From a checkpoint of a small transformer trained on Wikipedia.
Size: width 256, MLP 704 SwiGLU, vocabulary 6980, 15.7M parameters.
Training: a variant of Muon for these matrices, 258M tokens, 7859 steps.
MLP neurons of a small language model. Each row is named by its layer, matrix (gate and up: input weights; down: output weights) and neuron, and shows model dimensions 16-111. Each number is 200 + 30 x the weight over its row's rms, rounded and kept within 0 to 999. A neuron's up and down rows have the sign that makes its largest values positive.
After each neuron's rows, "fires on" lists the tokens most often at its 100 highest values on Wikipedia text that the model never trained on.

L3.gate77,211,181,228,233,235,197,207,182,220,191,186,208,229,155,240,164,250,179,258,215,222,186,234,216,232,220,178,178,209,222,225,180,162,236,183,118,215,185,150,212,210,223,206,185,164,175,210,216,184,190,181,215,201,186,199,180,204,182,162,177,186,201,188,141,238,201,189,209,240,172,211,169,225,228,233,146,170,180,135,154,205,190,170,175,183,216,181,208,229,203,190,245,192,198,201,199
L3.up77,167,167,258,205,196,188,172,170,270,180,208,184,166,240,200,127,211,184,157,204,216,240,224,156,211,144,199,146,199,224,276,218,263,222,162,172,172,253,185,201,199,222,183,195,210,186,194,194,188,188,214,196,255,204,209,172,207,165,164,201,198,142,194,179,286,179,204,142,174,200,237,226,219,160,151,164,221,236,181,152,146,199,248,221,225,239,240,240,142,164,206,221,163,203,149,203
L3.down77,207,225,199,228,229,274,270,190,190,229,201,177,217,188,225,193,187,201,222,190,215,138,224,177,231,209,201,240,204,207,197,229,144,168,140,211,132,179,220,209,198,161,228,185,216,184,201,183,172,181,193,160,135,211,168,198,220,243,174,196,193,199,160,200,140,180,141,241,178,216,224,203,230,220,229,230,133,179,205,196,221,176,169,170,220,213,245,119,190,220,183,165,202,241,223,234
fires on: "o", "iter", "ami", "uki", "ai", "ō"

L3.gate129,175,166,195,204,190,207,215,174,153,212,234,156,239,173,224,184,171,164,227,222,228,196,164,170,174,178,188,194,213,215,166,181,201,211,223,214,222,194,245,189,189,263,186,213,160,158,165,176,170,247,169,152,183,218,209,212,217,138,235,236,125,172,262,179,174,151,197,239,207,189,170,206,234,170,198,172,198,272,203,218,206,165,230,178,230,143,234,162,179,214,240,242,211,272,186,279
L3.up129,197,192,175,223,229,185,189,214,175,188,207,188,223,173,194,186,169,184,236,178,223,179,202,205,204,236,242,188,212,202,154,174,235,188,200,204,194,164,210,187,209,241,193,235,196,172,195,202,168,227,166,213,136,232,211,170,251,176,271,227,128,186,247,133,207,185,206,170,176,188,155,251,174,157,235,174,162,229,216,170,197,207,171,164,223,142,231,158,197,212,242,212,250,211,175,237
L3.down129,240,204,214,177,252,166,189,218,227,181,206,242,192,171,207,177,201,169,144,193,176,184,205,204,167,237,213,202,244,196,210,187,202,152,182,201,206,162,153,153,268,195,206,155,199,188,164,205,151,154,142,192,212,242,189,187,237,215,227,201,156,185,230,151,205,216,256,208,151,208,220,220,212,222,217,179,147,219,184,123,208,225,173,164,215,213,233,209,184,223,187,203,264,244,223,156
fires on: " pre", " Pre", "ive", " bre", " Hot", "9"

L2.gate227,141,221,212,221,213,244,231,209,196,149,219,124,215,171,184,202,229,274,211,239,163,190,212,182,205,184,185,175,183,187,212,165,216,250,218,124,218,233,194,261,225,203,194,230,200,277,168,208,195,199,209,156,207,228,179,163,171,209,246,199,223,202,198,218,223,165,152,158,219,192,231,121,215,184,253,182,205,202,156,217,211,159,191,198,169,202,147,202,221,184,217,252,131,164,216,166
L2.up227,140,208,256,213,239,233,208,207,204,185,194,126,226,192,167,206,261,257,205,241,131,189,199,185,197,158,208,153,182,195,200,193,191,261,229,150,210,241,215,265,183,217,156,234,203,246,152,228,210,192,175,138,221,193,173,125,168,222,246,190,236,189,183,190,205,189,170,145,190,189,232,168,253,208,229,168,194,184,172,195,270,154,191,221,214,185,147,183,219,202,251,242,149,153,206,169
L2.down227,214,199,192,203,233,182,208,213,218,227,184,162,172,222,199,204,216,194,198,259,173,180,220,176,178,169,190,124,211,245,225,184,223,218,186,213,171,215,194,246,204,182,175,209,258,227,132,169,167,165,198,182,201,168,140,136,123,197,261,216,241,194,169,190,133,145,122,218,172,218,177,156,206,152,130,174,190,197,225,205,202,167,216,169,213,208,208,194,218,238,217,178,247,199,198,153
fires on: " N", ", N", " of N", " (N", ": N", " ex"

L3.gate478,110,165,188,185,147,277,236,237,184,217,182,112,184,169,196,192,161,161,208,176,234,221,162,239,176,215,147,193,204,180,223,164,141,176,238,225,216,150,206,255,189,227,216,229,149,209,212,225,190,232,241,192,139,279,267,207,181,168,205,249,181,250,244,171,174,230,239,222,242,242,179,213,234,206,205,172,175,217,171,212,199,225,194,229,216,183,178,193,177,177,213,196,241,195,196,163
L3.up478,227,191,239,187,198,213,201,195,176,235,167,202,216,187,177,190,216,215,240,213,200,216,217,192,183,201,190,183,241,213,194,170,184,226,209,190,225,214,233,184,186,190,152,219,201,212,210,201,188,205,195,281,159,243,208,200,170,210,178,167,269,302,168,203,185,219,198,215,237,255,210,194,256,253,225,186,204,212,169,187,161,214,227,248,197,213,221,215,202,204,218,135,273,149,187,126
L3.down478,155,150,266,198,244,195,194,260,123,240,152,207,223,207,200,198,164,157,175,151,228,204,204,154,223,204,180,238,208,193,173,159,223,223,181,198,212,247,223,213,176,195,141,250,169,154,151,175,200,219,236,254,253,151,200,248,206,233,180,215,215,238,259,210,243,242,246,206,172,206,179,226,251,171,157,208,183,208,212,227,208,187,183,186,207,184,187,241,229,245,166,221,235,192,182,168
fires on: "e", "'", "u", "l", "on", "h"

L5.gate183,212,226,209,192,167,168,210,188,247,177,198,245,209,187,232,183,200,219,214,180,259,154,200,198,172,209,235,210,192,172,191,253,206,236,191,248,196,163,223,156,148,202,164,223,187,225,222,210,214,205,187,241,161,200,223,198,180,212,206,208,203,195,200,223,196,186,202,227,271,218,201,181,219,168,189,236,213,224,161,129,208,169,165,215,164,216,244,262,229,184,185,188,198,179,185,197
L5.up183,246,232,218,221,166,178,197,197,178,285,235,187,170,136,251,218,161,229,241,134,216,219,195,206,177,170,171,216,139,228,196,192,212,213,190,152,205,207,192,240,167,186,246,228,190,232,207,239,173,166,193,185,216,179,215,218,170,188,271,176,165,218,225,143,214,193,182,244,262,204,185,214,243,220,203,231,240,167,191,172,165,161,247,196,170,233,180,184,163,156,213,158,201,190,246,192
L5.down183,181,176,220,190,177,179,220,232,152,243,166,208,193,211,182,210,173,195,192,181,177,207,197,147,222,236,168,193,211,204,228,225,183,248,172,194,233,219,210,206,203,227,192,204,168,203,198,176,144,228,196,215,208,197,206,189,231,183,198,196,191,243,232,169,187,243,211,213,192,209,242,268,198,206,189,190,156,163,243,234,216,202,138,224,231,185,190,247,231,205,253,149,238,282,171,220
fires on: "g", "s", "at", "ze", "ak", "it"

L6.gate678,205,175,179,187,235,266,215,213,198,236,190,223,193,188,141,232,216,189,195,191,189,235,143,202,160,193,204,239,206,206,235,190,223,157,209,183,212,200,228,154,187,219,137,160,173,232,257,208,183,193,247,196,191,207,201,180,165,200,208,189,189,229,178,191,230,170,153,185,233,193,178,217,183,145,212,188,197,201,260,173,163,247,185,166,186,213,176,188,159,232,192,136,204,194,213,196
L6.up678,170,205,112,212,215,215,184,242,191,213,217,203,204,216,226,182,205,192,204,236,223,244,165,253,190,177,201,193,160,191,214,160,177,222,177,171,213,191,183,183,189,212,143,193,186,145,222,241,196,249,281,211,235,217,168,218,190,172,177,182,194,260,170,234,190,156,255,196,209,134,213,258,195,176,196,121,238,210,208,161,240,175,187,211,216,266,232,153,230,176,216,155,263,192,176,188
L6.down678,222,194,203,207,165,144,228,158,91,211,209,149,224,240,156,203,226,221,212,134,147,212,195,246,224,202,173,188,259,181,212,155,165,239,200,233,206,270,142,214,192,179,209,182,222,123,200,214,238,232,179,171,212,185,217,218,188,158,192,237,179,221,205,191,174,213,275,180,152,220,225,210,217,210,164,166,221,165,178,199,169,206,197,170,243,160,235,191,239,196,195,190,186,173,197,199
fires on: "f", "\"", " \"", " \"S", "ab", " \"B"

L3.gate572,152,202,166,217,223,175,242,212,181,247,228,193,201,184,202,224,207,159,182,190,185,150,184,218,174,142,183,168,179,213,257,183,242,176,185,191,211,228,194,197,217,164,208,185,232,146,246,133,213,200,197,219,205,184,251,215,178,166,214,190,248,190,241,180,264,203,217,210,145,235,236,202,224,212,215,165,216,203,247,222,213,230,208,177,162,213,174,169,259,167,273,156,202,176,231,176
L3.up572,198,188,266,203,223,189,258,219,243,133,200,142,186,210,245,185,194,178,185,223,250,170,181,254,182,180,172,221,195,253,242,218,191,180,279,224,222,220,175,198,215,241,251,145,151,177,211,196,211,250,217,212,169,233,218,227,175,270,187,192,205,225,219,191,226,229,191,188,167,212,176,169,238,205,173,184,203,183,195,184,214,209,179,208,192,239,226,198,225,228,216,174,170,264,225,203
L3.down572,156,175,202,230,233,189,212,208,144,202,251,195,225,227,202,199,155,189,127,184,201,204,219,243,127,185,146,205,174,246,198,190,196,201,208,173,220,225,194,149,220,218,233,197,218,167,205,221,196,243,238,230,174,163,166,217,206,289,216,221,221,199,176,209,256,227,167,184,169,248,175,145,251,215,186,119,239,225,265,152,201,220,165,236,165,200,189,171,250,187,244,175,233,228,229,111
fires on: " design", "ign", " sign", " administ", " football"

L3.gate179,204,251,238,190,257,244,194,191,201,141,227,177,126,169,175,181,290,164,193,184,206,201,176,260,211,176,235,204,231,187,203,164,198,185,221,158,239,197,191,207,196,176,166,199,189,218,184,224,208,208,205,190,170,171,195,236,249,167,214,178,180,244,168,213,215,188,219,203,176,236,242,219,189,197,194,184,154,179,173,221,242,276,224,190,205,202,263,182,171,183,205,177,195,200,184,194
L3.up179,187,192,198,176,208,226,225,192,171,144,121,183,237,176,195,186,210,202,204,211,207,186,191,224,174,210,203,214,183,246,200,201,121,235,268,160,237,215,150,240,226,242,212,220,160,199,176,173,226,199,206,173,210,203,202,191,207,172,141,210,211,258,220,210,175,245,220,194,192,222,183,257,189,220,175,226,213,207,211,199,192,187,237,208,187,224,164,154,212,174,195,178,206,312,217,193
L3.down179,220,168,230,208,168,256,155,181,220,182,250,202,203,142,241,165,231,204,213,217,200,214,220,245,213,161,237,165,189,197,211,157,181,212,196,207,193,197,163,184,217,219,151,157,192,210,156,230,226,187,188,194,234,149,162,132,204,127,153,192,204,126,172,245,197,209,185,244,173,235,198,193,190,222,225,192,165,197,156,217,234,161,187,209,140,199,197,199,203,238,165,205,195,174,217,142
fires on: " | ", "ia | "

L5.gate619,256,181,262,206,230,194,181,167,157,232,213,240,169,210,217,227,233,175,264,212,179,155,177,171,206,196,183,248,201,198,206,218,187,223,213,144,168,174,152,188,214,171,218,268,223,158,237,165,220,190,150,196,165,198,224,174,212,199,213,167,260,164,199,225,195,241,220,198,196,208,199,208,227,211,242,214,201,125,234,210,152,195,212,218,242,222,199,193,264,165,156,188,158,205,193,243
L5.up619,205,185,187,172,193,195,224,193,146,274,234,182,174,229,182,195,183,165,213,200,217,192,216,164,236,228,214,213,228,194,216,215,170,176,229,148,213,176,144,198,206,212,217,212,249,269,182,188,245,216,216,224,203,193,186,127,222,216,209,144,216,219,207,195,193,195,155,191,225,248,170,194,215,140,236,227,202,168,209,173,236,230,196,194,177,203,174,141,203,174,215,239,200,176,242,220
L5.down619,128,188,154,172,188,202,205,176,168,243,214,144,198,224,181,174,146,238,149,236,189,213,191,215,240,193,173,148,186,230,156,211,195,169,226,227,147,213,189,221,202,187,164,198,164,209,194,210,166,162,191,168,172,161,157,175,237,178,226,213,205,223,217,247,213,235,191,208,190,180,243,134,219,171,136,223,241,230,167,140,157,235,175,216,203,154,235,213,204,226,183,143,181,148,187,173
fires on: "ar", "it", "u", "ut", "n", " Ven"

L4.gate553,198,206,199,201,225,196,216,239,140,215,155,213,193,248,197,221,185,174,201,167,204,202,188,254,212,178,161,296,206,158,220,216,221,224,240,197,190,165,190,204,188,159,194,166,202,222,189,192,215,214,216,160,207,221,220,182,216,136,218,238,148,245,244,201,149,236,219,235,226,161,157,148,218,253,177,246,216,220,156,150,256,210,202,211,221,177,246,170,232,252,203,210,193,223,189,214
L4.up553,178,224,192,162,201,196,190,254,176,194,160,222,240,215,216,188,162,140,216,190,236,188,244,253,227,154,208,227,210,224,250,220,204,220,197,240,183,165,184,191,193,189,177,193,236,181,160,189,168,220,190,207,165,252,261,190,193,163,233,152,204,239,196,188,195,228,249,224,159,200,179,193,236,225,209,160,185,207,133,195,256,218,211,236,264,191,263,167,173,256,205,226,262,206,146,223
L4.down553,259,159,204,191,242,175,195,283,176,177,165,247,220,174,195,189,232,177,213,246,172,214,233,210,194,176,205,226,188,160,208,192,193,161,181,216,200,193,201,236,225,219,197,163,237,205,188,175,165,195,205,205,233,214,210,241,210,157,218,172,149,237,220,134,192,214,186,258,171,180,202,160,159,233,223,203,190,194,209,240,212,212,180,130,164,207,224,179,198,200,176,194,270,232,219,170
fires on: " pre", "re", " Pre", " Fre", "all"

L6.gate54,206,195,193,232,215,174,156,253,176,208,167,195,183,234,240,226,193,242,179,204,198,185,214,183,209,211,203,166,240,174,169,203,157,225,149,213,233,163,217,195,223,184,158,213,181,219,211,254,176,200,160,189,197,199,185,246,243,204,192,216,260,183,229,170,193,176,264,225,206,177,195,177,165,173,215,218,241,189,240,150,204,215,157,183,209,201,152,205,212,189,224,249,147,222,224,173
L6.up54,246,149,190,191,161,193,139,217,171,171,166,201,244,222,223,213,201,196,225,227,150,183,226,251,200,246,183,208,218,188,156,218,203,209,213,204,193,155,217,241,210,228,187,240,173,171,191,196,171,199,200,185,201,223,191,191,222,182,184,222,236,211,242,198,196,199,203,236,201,200,159,189,175,204,245,228,177,179,257,165,238,245,171,185,176,218,152,219,179,212,233,281,146,262,224,170
L6.down54,207,200,187,211,215,182,207,220,222,234,195,207,238,188,161,203,224,207,204,202,254,189,171,179,178,235,220,151,187,281,208,157,222,171,248,159,227,184,128,161,203,207,183,153,204,243,227,273,185,160,206,179,210,224,189,153,196,172,228,216,238,223,216,197,224,168,190,193,179,208,239,205,180,235,225,141,197,210,208,190,154,211,252,176,166,202,252,206,214,147,142,210,187,196,204,187
fires on: "ric", "em", "um", "om", "w", "ce"

L4.gate315,254,188,128,228,208,172,195,234,214,232,204,222,218,210,200,198,212,252,175,211,216,285,152,188,178,176,247,243,221,237,230,180,211,214,152,223,181,189,235,233,194,179,180,184,177,193,145,226,181,156,229,131,181,161,225,162,157,171,215,162,195,155,221,224,269,226,235,199,215,149,151,212,220,166,178,189,222,173,227,210,195,157,202,181,237,236,177,194,219,214,209,230,130,217,191,177
L4.up315,209,123,148,210,136,238,267,194,203,205,185,238,165,269,207,194,228,199,141,249,177,150,209,103,202,200,140,196,203,186,238,186,180,208,233,161,210,235,157,205,238,194,230,214,239,198,212,193,202,257,197,175,224,190,194,137,231,227,225,229,192,263,213,199,177,227,189,158,160,256,233,222,182,233,203,218,209,206,173,144,235,209,196,269,160,192,184,172,219,194,200,185,190,215,232,216
L4.down315,246,238,188,228,223,218,185,217,203,218,169,143,169,173,222,183,170,207,201,183,188,197,177,172,145,228,168,224,198,158,162,192,176,219,148,255,229,175,185,224,153,187,187,174,231,209,152,164,190,198,176,196,166,218,221,232,169,221,160,148,173,152,180,257,183,143,236,217,174,178,261,198,222,227,215,197,189,213,194,260,224,211,185,148,186,200,207,152,194,246,213,216,163,187,190,168
fires on: "or", " ", "ar", "al", "ol"

L2.gate236,220,191,225,197,168,166,239,209,204,191,210,184,177,221,211,215,166,187,208,241,202,157,247,200,212,184,166,177,193,177,193,185,188,199,188,184,195,143,243,172,213,189,188,170,204,242,192,227,196,224,261,240,193,138,209,244,174,172,229,197,150,142,233,196,229,151,170,198,214,242,215,217,174,214,194,182,165,212,193,199,177,208,203,199,232,150,182,249,202,169,165,185,197,203,258,195
L2.up236,244,173,218,204,184,199,209,160,189,116,234,190,209,202,187,192,185,226,153,254,233,200,260,217,205,163,223,242,220,207,219,186,203,209,195,134,210,193,212,192,222,226,216,231,252,255,230,220,201,215,280,223,153,118,231,206,172,186,159,258,180,176,186,172,189,219,180,191,169,214,212,194,205,205,251,210,146,138,233,190,234,221,231,268,154,191,197,224,218,168,193,170,192,230,231,213
L2.down236,145,128,199,211,188,173,196,158,162,196,224,209,215,261,211,230,220,241,217,243,208,161,252,188,211,212,188,171,213,189,245,173,191,179,213,182,186,188,207,155,217,241,256,142,226,245,197,207,176,147,197,199,202,172,214,248,164,195,182,243,207,184,137,191,214,193,207,216,183,174,220,204,203,207,167,203,172,203,209,183,196,213,201,201,201,209,208,260,201,189,209,166,226,205,217,183
fires on: " p", ", p", " of P", " and p", " | P", "- P"

L5.gate490,198,184,227,218,196,157,229,204,193,150,184,176,183,187,236,194,219,158,183,190,185,165,183,228,230,190,221,204,175,214,160,194,250,211,197,213,171,189,211,178,184,154,211,163,178,237,236,150,228,212,197,198,217,169,201,155,247,161,202,226,194,161,225,243,216,194,163,189,247,213,190,211,251,251,205,184,199,202,216,215,194,247,224,211,190,160,127,203,198,150,201,188,196,162,213,215
L5.up490,197,213,194,197,220,208,222,211,133,193,223,196,170,188,216,233,231,170,181,193,251,157,193,193,184,201,138,197,172,209,216,190,155,257,271,187,126,185,204,255,189,259,198,177,179,205,188,241,203,172,191,196,150,211,192,197,218,198,227,200,234,184,217,129,181,163,183,199,195,200,237,238,178,252,181,211,197,227,154,153,247,167,217,285,216,132,222,243,222,185,199,250,216,220,191,226
L5.down490,197,166,248,211,194,178,217,219,233,219,220,203,191,218,231,212,172,247,231,182,209,210,239,206,225,226,172,238,173,189,240,156,201,179,235,231,185,163,185,195,180,156,177,223,221,155,226,213,195,194,153,187,266,214,246,225,187,214,237,212,199,197,219,236,158,196,188,171,198,130,163,197,225,171,177,279,169,205,220,143,158,189,190,154,210,202,271,250,247,211,196,285,181,209,163,204
fires on: " ", "ap", "ern", "ang", "rian", "ra"

L6.gate237,265,213,212,188,227,140,167,200,186,194,247,217,212,151,227,216,175,251,143,231,213,247,183,183,205,208,276,145,237,192,178,221,245,166,185,181,181,195,233,180,204,238,173,224,154,246,216,181,201,195,166,163,197,162,245,228,267,221,304,192,188,211,173,236,228,213,268,177,186,173,179,235,228,199,173,186,191,216,182,157,191,236,216,191,253,221,193,192,222,208,241,200,232,174,193,198
L6.up237,171,192,140,236,181,243,254,225,191,174,154,193,190,173,203,215,201,200,192,195,191,213,229,213,208,232,164,192,197,213,199,207,206,228,191,210,246,182,187,196,173,191,204,205,183,219,197,199,203,172,174,160,263,183,200,189,217,224,208,253,181,252,163,254,217,174,167,204,143,202,211,204,194,219,192,248,185,202,140,163,268,174,223,183,166,271,209,223,169,170,175,141,236,233,206,191
L6.down237,237,140,202,197,240,171,162,220,188,179,161,254,126,191,261,215,255,182,169,215,201,169,204,237,220,181,231,203,224,132,224,152,176,208,214,216,172,175,241,208,175,180,258,167,229,218,154,167,219,218,202,204,191,180,214,152,208,162,203,207,170,165,166,136,213,222,168,226,239,183,198,230,236,226,198,203,189,205,208,227,189,193,152,219,203,158,201,184,209,241,189,241,214,216,165,202
fires on: " | ", " ", " made his"

L11.gate414,186,234,156,212,126,226,240,207,167,228,193,208,202,233,172,204,208,180,250,188,161,189,160,234,216,193,153,171,228,191,167,225,212,217,191,201,240,189,230,215,227,216,202,218,184,188,209,189,219,178,183,229,172,169,174,171,201,197,146,214,245,191,214,179,208,179,211,203,169,188,165,170,251,220,199,184,253,182,178,190,234,202,176,200,180,172,120,221,229,244,247,176,194,222,184,178
L11.up414,175,195,179,181,175,198,208,195,160,207,175,220,185,149,159,242,275,210,265,201,199,174,225,194,210,205,192,256,229,178,203,208,202,277,152,173,233,200,205,265,208,170,192,174,202,186,147,185,258,180,156,230,196,179,225,159,148,139,176,181,155,230,231,235,166,191,166,186,200,169,191,175,202,175,217,183,195,219,136,226,205,113,208,207,123,173,215,118,227,206,263,261,131,233,192,214
L11.down414,218,196,181,187,262,199,182,240,206,224,173,212,193,133,199,192,226,256,215,249,152,170,199,207,193,229,152,163,194,216,159,222,175,196,154,196,195,221,182,219,196,230,259,238,223,233,128,188,190,207,183,150,164,137,204,222,140,208,180,230,227,228,219,241,237,230,174,249,192,186,277,231,196,188,223,193,177,242,198,235,198,199,229,222,215,177,176,256,204,215,250,177,221,142,212,211
fires on: " N", "- N", "- R", " V", ": N", " pr"

L5.gate225,173,262,183,219,195,184,245,221,213,148,149,143,206,162,228,214,200,142,235,222,194,153,207,211,240,220,220,179,219,212,148,207,165,219,207,141,202,163,178,211,198,207,179,182,177,179,161,232,184,192,177,252,167,208,161,199,165,228,284,166,182,222,172,213,158,214,246,194,195,183,244,147,213,241,214,179,184,197,185,216,199,189,201,217,150,197,234,177,230,220,213,251,188,192,198,230
L5.up225,196,204,177,188,196,169,191,201,184,167,201,210,220,161,259,224,242,233,244,173,181,171,253,162,204,173,225,198,191,250,178,199,169,228,195,115,233,183,200,258,244,224,235,175,159,141,192,261,207,192,200,228,135,134,201,201,163,195,225,156,221,212,135,238,186,223,181,170,216,248,196,207,219,258,187,207,204,168,206,178,166,212,202,227,160,169,237,210,207,196,246,212,190,192,267,199
L5.down225,104,241,228,167,208,224,187,131,211,208,175,199,185,203,243,206,280,210,216,256,164,181,200,198,169,201,225,178,211,253,171,194,189,206,175,211,180,211,182,174,231,128,215,241,179,179,214,182,189,211,224,195,146,205,176,234,207,224,213,208,245,209,206,214,212,189,190,222,190,184,201,182,213,187,255,188,240,142,201,203,196,222,214,143,161,171,218,189,189,231,146,190,166,224,167,197
fires on: "ri", "y", "ro", "re", "in", "x"

L3.gate399,200,196,164,196,190,230,230,237,143,209,166,225,282,172,157,172,235,197,211,179,166,142,235,207,174,225,219,246,209,193,189,201,171,219,214,214,201,230,196,210,226,184,192,188,191,136,242,200,232,223,230,183,187,239,226,200,181,153,195,217,191,164,228,215,215,162,241,213,246,159,163,187,224,146,186,231,238,219,162,200,206,149,192,136,211,237,179,201,259,168,184,250,245,184,183,192
L3.up399,213,180,186,240,201,136,170,221,161,237,219,191,204,273,188,201,182,175,199,180,203,199,232,180,242,204,160,223,216,214,209,193,193,257,170,193,189,205,189,188,165,191,208,222,239,174,177,233,221,192,151,176,230,170,216,217,141,196,206,177,200,150,211,203,245,167,275,215,194,243,169,225,219,168,170,278,235,173,223,205,199,190,199,192,179,237,200,216,172,207,232,248,267,170,206,192
L3.down399,223,177,189,171,230,171,231,242,143,245,188,231,179,261,192,159,153,240,220,152,177,215,188,170,221,174,193,216,218,201,183,190,160,168,283,205,242,228,207,189,244,199,213,182,224,171,196,185,213,202,240,203,253,187,195,238,168,195,243,215,198,215,217,169,193,196,206,275,198,229,190,225,187,186,168,195,229,206,193,160,206,194,193,245,187,191,171,161,153,199,218,170,165,202,230,196
fires on: " of P", " re", "- P", "e", " Ap", ": P"

L10.gate70,203,199,200,184,209,229,145,142,228,214,168,158,198,252,225,190,245,188,177,174,223,177,192,208,191,215,196,190,166,196,200,207,136,178,220,170,241,148,236,156,257,202,179,209,212,189,193,255,193,259,150,198,132,175,217,261,219,179,209,221,232,173,193,138,213,208,203,203,234,189,205,232,201,230,195,245,262,219,198,185,223,199,228,219,244,237,189,202,237,196,215,204,217,184,223,178
L10.up70,181,141,191,228,216,228,239,192,126,219,173,212,185,219,237,181,210,254,200,168,184,178,222,260,204,161,148,195,203,192,166,165,172,202,184,222,170,225,183,136,202,185,187,228,235,214,202,211,129,154,224,196,220,201,209,288,213,164,151,174,147,208,206,180,157,263,189,226,218,240,191,194,229,200,208,187,255,185,160,150,196,217,248,154,190,224,221,223,236,178,190,209,221,215,197,239
L10.down70,210,188,168,179,173,238,215,180,163,191,179,176,242,225,181,168,199,216,231,167,226,223,195,174,194,205,224,171,226,198,184,189,245,193,224,156,151,229,229,166,215,195,174,206,197,269,174,192,178,192,220,203,180,173,180,209,199,229,148,179,162,147,203,193,171,233,217,196,158,220,172,228,210,180,215,228,153,204,182,161,219,218,220,193,233,181,250,246,190,165,176,230,211,237,171,212
fires on: " P", " of P", "- P", " in a", ", P", "| P"

L4.gate166,151,204,186,149,163,240,184,179,177,213,222,142,132,192,221,228,189,201,221,186,238,253,203,251,215,191,179,201,178,148,236,192,169,193,199,223,251,240,233,247,182,197,228,193,165,201,153,247,206,220,204,206,134,281,152,200,209,203,211,220,199,205,213,163,214,251,209,204,238,186,175,183,168,204,164,180,191,218,160,189,171,182,161,205,243,150,226,183,187,159,212,201,163,189,243,276
L4.up166,207,170,241,184,223,210,211,173,218,199,213,200,217,209,179,200,241,189,200,213,164,267,148,144,215,213,179,186,150,182,261,243,164,206,207,234,201,185,194,156,198,173,210,239,210,189,196,207,253,175,160,200,208,170,165,181,152,196,213,175,124,199,237,162,212,187,205,247,217,230,208,163,264,250,218,213,155,175,163,221,187,206,179,224,225,178,197,193,202,201,167,201,251,226,205,170
L4.down166,218,142,172,242,223,182,258,204,177,222,222,232,240,241,247,197,214,176,144,200,193,210,198,185,185,172,258,207,139,193,185,184,225,156,239,192,152,188,259,180,250,240,176,220,192,187,175,208,254,193,203,235,234,168,208,218,160,239,188,205,193,209,224,172,178,192,170,198,215,216,230,209,220,217,216,182,156,236,212,277,185,221,199,186,231,181,189,160,216,191,165,144,193,194,214,235
fires on: ".", "h", "en", "u"

L2.gate608,262,200,166,217,175,194,206,268,161,199,210,209,181,248,196,195,200,205,187,213,183,177,172,212,207,177,178,197,172,175,220,208,101,214,257,197,189,182,204,216,204,247,128,200,224,186,215,207,165,254,224,182,215,152,213,235,154,189,183,193,176,191,213,165,181,237,272,214,217,247,196,188,214,204,239,202,192,196,203,196,260,210,195,203,196,202,195,247,236,190,144,218,193,155,178,136
L2.up608,289,169,158,221,167,199,208,215,204,192,235,148,216,274,216,178,156,213,195,230,210,202,181,207,192,139,232,190,194,169,169,187,122,213,235,221,180,221,220,181,177,217,183,147,238,207,203,252,204,228,244,204,216,124,260,198,173,157,181,192,190,148,192,130,163,218,230,188,167,257,205,184,201,196,226,197,227,154,237,196,244,163,186,201,191,233,188,200,253,155,185,229,214,168,235,137
L2.down608,197,114,230,194,189,210,205,150,182,215,235,172,205,234,223,143,182,232,185,199,234,188,223,194,219,189,202,148,202,187,225,187,178,195,193,199,201,239,198,145,244,234,232,195,220,207,210,222,195,194,197,244,203,142,210,262,137,191,222,283,139,138,230,177,183,178,162,202,134,209,141,197,172,183,198,229,186,198,219,183,227,225,198,177,205,185,229,188,223,172,202,191,284,173,219,158
fires on: ", p", ", P", "- P", " | P", ": P"

L5.gate562,213,233,167,182,249,189,249,194,152,186,197,209,219,236,178,182,176,193,198,165,194,203,205,247,259,144,231,195,209,166,268,141,186,186,208,178,232,197,192,168,172,143,170,216,217,184,169,206,239,177,201,237,228,165,254,156,249,191,215,218,202,165,210,172,237,224,162,214,212,197,196,219,246,206,191,210,217,217,248,157,239,217,162,126,198,196,196,218,117,183,160,208,188,146,173,212
L5.up562,217,159,197,195,195,193,213,218,205,208,207,156,218,247,168,184,157,211,141,164,175,192,181,184,226,202,235,178,205,247,231,155,234,196,225,204,206,235,214,166,146,249,180,226,204,239,190,217,196,196,243,185,207,212,210,147,176,201,189,190,199,176,179,146,267,275,246,230,182,123,193,207,244,192,172,170,230,188,196,187,238,235,191,215,206,214,166,224,164,203,188,149,221,173,154,206
L5.down562,188,198,183,185,241,165,207,197,113,174,255,207,280,292,158,172,215,175,181,120,218,165,187,163,228,204,156,223,196,203,201,151,207,176,187,234,145,187,205,188,135,156,163,203,185,158,198,222,235,192,166,228,150,197,183,167,181,158,196,217,211,171,212,211,226,161,180,243,191,154,201,211,246,200,212,191,195,162,195,204,222,207,182,194,183,143,215,204,231,211,184,134,200,151,202,185
fires on: " | \"", " \"P", " \"S", " \"M", " \"B", " \"L"